From a checkpoint of a small transformer trained on Wikipedia.
Architecture: LayerNorm before each block, no position embeddings, biases, tied embeddings, ALiBi.
Training: a variant of Adam for these matrices, 540M tokens, 8240 steps.
MLP neurons of a small language model. Each row is named by its layer, matrix (up: input weights) and neuron, and shows model dimensions 192-255. Each number is 200 + 20 x the weight over its row's rms, rounded and kept within 0 to 999.
After each neuron's rows, "fires after" lists the tokens most often just before its 100 highest values on Wikipedia text that the model never trained on.

L10.up5,202,196,216,207,194,231,176,197,181,212,207,194,221,241,227,208,232,198,221,202,136,153,215,158,194,179,148,198,182,199,179,198,200,188,240,199,214,172,203,198,208,166,172,196,180,206,188,195,194,213,243,203,180,198,157,195,204,179,229,220,181,195,216,254
fires after: "0", ",", "2", "3", "8"

L6.up819,233,243,220,193,172,177,249,181,180,206,200,219,189,170,194,189,183,161,190,194,190,164,207,184,205,167,213,197,207,210,205,218,193,191,193,175,190,204,166,188,164,177,193,190,229,202,187,182,201,218,194,233,186,192,195,198,248,225,155,168,205,238,219,171
fires after: ",", " G", "."

L6.up47,185,166,199,200,215,203,208,209,213,189,213,170,183,223,220,188,210,204,184,220,205,166,222,182,208,196,185,157,205,208,186,188,187,199,252,209,185,200,183,241,207,227,192,229,215,217,186,189,210,188,235,198,202,208,160,141,235,221,232,214,220,196,204,217
fires after: " |", " "

L6.up710,207,237,217,182,198,214,196,216,202,162,215,202,205,228,204,232,237,197,216,191,202,161,256,191,174,204,199,177,147,194,178,204,202,200,231,195,189,164,223,188,180,173,166,191,226,243,224,177,220,187,176,162,159,189,175,198,198,169,189,185,215,182,194,227
fires after: "9", "0", " ", " |\n", "8", "1"

L2.up875,235,207,173,206,194,205,184,222,210,190,188,208,206,198,205,227,190,191,204,193,191,199,196,203,244,211,176,225,193,196,197,230,177,218,242,219,182,182,189,179,194,174,172,188,190,244,168,198,187,202,194,237,201,200,223,200,190,185,200,200,249,235,196,216
fires after: "0", "9", "4", "2"

L10.up987,180,171,184,183,190,211,191,216,191,185,197,144,186,207,192,178,205,197,222,190,172,201,204,181,175,174,198,216,216,210,204,224,222,201,247,196,179,225,200,239,162,208,184,208,182,207,160,225,200,179,209,203,217,195,166,194,222,194,221,200,204,218,197,234
fires after: " ", " a", " the", " and", " an", " |"

L2.up690,205,177,167,184,221,204,193,200,205,179,209,221,210,211,202,185,230,164,165,187,220,229,208,218,234,238,203,171,180,199,193,211,208,189,217,164,207,206,181,204,240,192,170,199,196,184,210,207,201,171,203,234,188,228,177,216,172,210,197,200,179,186,186,216
fires after: " ", "9", "8", "0", "5"

L10.up355,179,190,195,148,213,192,211,213,213,181,176,177,213,229,172,178,201,175,198,217,166,211,186,207,190,173,210,215,210,223,216,206,151,191,219,187,164,187,176,203,199,201,192,202,197,217,198,149,204,188,235,228,227,195,162,197,191,193,212,205,221,225,196,196
fires after: " ", " |", ","

L2.up537,252,194,174,193,189,181,219,197,205,178,212,239,190,212,240,206,211,169,212,182,186,226,205,221,192,210,213,175,212,207,214,192,196,201,220,195,198,178,201,175,217,207,189,201,201,220,174,180,254,191,190,204,178,207,175,186,191,188,182,162,212,225,187,206
fires after: "1", "4", "7", "8", "5", "3"

L8.up787,212,197,203,179,210,222,233,200,220,213,210,165,197,199,230,206,202,199,184,224,195,212,201,182,223,143,176,194,176,224,170,226,209,195,220,217,170,223,184,224,175,221,184,198,189,184,176,170,195,210,209,173,221,186,195,184,219,185,212,222,186,177,223,214
fires after: " the", " "

L11.up1261,198,236,235,210,193,195,211,189,166,199,207,207,179,178,229,200,205,169,210,200,182,224,236,185,230,192,186,206,170,235,220,213,188,167,215,204,169,205,207,183,180,178,198,201,217,216,186,201,208,210,192,196,184,209,196,219,232,213,184,204,210,218,199,205
fires after: " |", ":", ",", "."

L8.up260,196,216,200,199,228,194,212,218,190,192,222,165,161,220,188,212,223,189,198,196,189,173,236,163,209,185,213,189,207,251,221,243,178,185,260,183,165,214,171,216,205,169,189,191,198,202,187,215,216,200,195,205,188,210,178,222,204,202,217,214,229,239,190,213
fires after: " |", "%", " ", " |\n", "1", "3"

L2.up892,235,176,206,185,193,201,182,208,202,252,198,202,156,232,210,214,204,194,230,206,190,208,169,174,208,184,188,233,179,180,208,202,220,221,223,220,204,186,172,176,191,174,173,202,201,202,217,175,202,200,226,246,197,183,188,212,170,170,226,195,220,258,182,213
fires after: "0", "2", ".", "1", "h"

L8.up1269,220,205,206,197,204,232,223,209,191,175,158,159,214,242,201,215,207,209,201,227,186,147,210,189,176,172,195,222,173,211,195,228,193,248,220,168,219,187,210,222,178,189,178,198,194,244,188,191,229,193,200,203,246,168,173,182,203,204,197,215,155,209,186,211
fires after: " the", " ", " a", "),"

L10.up795,201,215,203,170,202,172,216,189,183,182,171,192,177,236,210,218,236,216,206,220,213,159,246,177,174,197,199,185,188,222,191,207,246,214,238,192,217,195,194,217,194,198,147,191,166,194,191,182,200,184,210,221,181,195,190,172,206,222,228,185,217,201,198,214
fires after: " ", "0", "|"

L11.up408,197,240,186,171,220,189,207,196,200,220,164,201,212,227,221,202,187,199,213,194,202,165,202,189,205,176,209,189,176,190,202,205,162,193,248,213,200,176,223,213,187,196,203,221,205,249,185,192,212,192,206,192,184,181,230,169,207,202,169,191,223,166,205,246
fires after: " ", "1", "0", "2", "3"

L2.up672,272,189,180,202,184,188,195,182,204,195,210,185,215,189,184,206,193,185,182,207,255,232,218,184,199,265,191,204,216,186,216,186,169,185,218,165,205,187,215,150,216,184,186,180,212,236,196,183,176,195,217,239,222,231,212,231,204,210,170,233,233,179,187,221
fires after: "2", "3", "7", "0", "1", "9"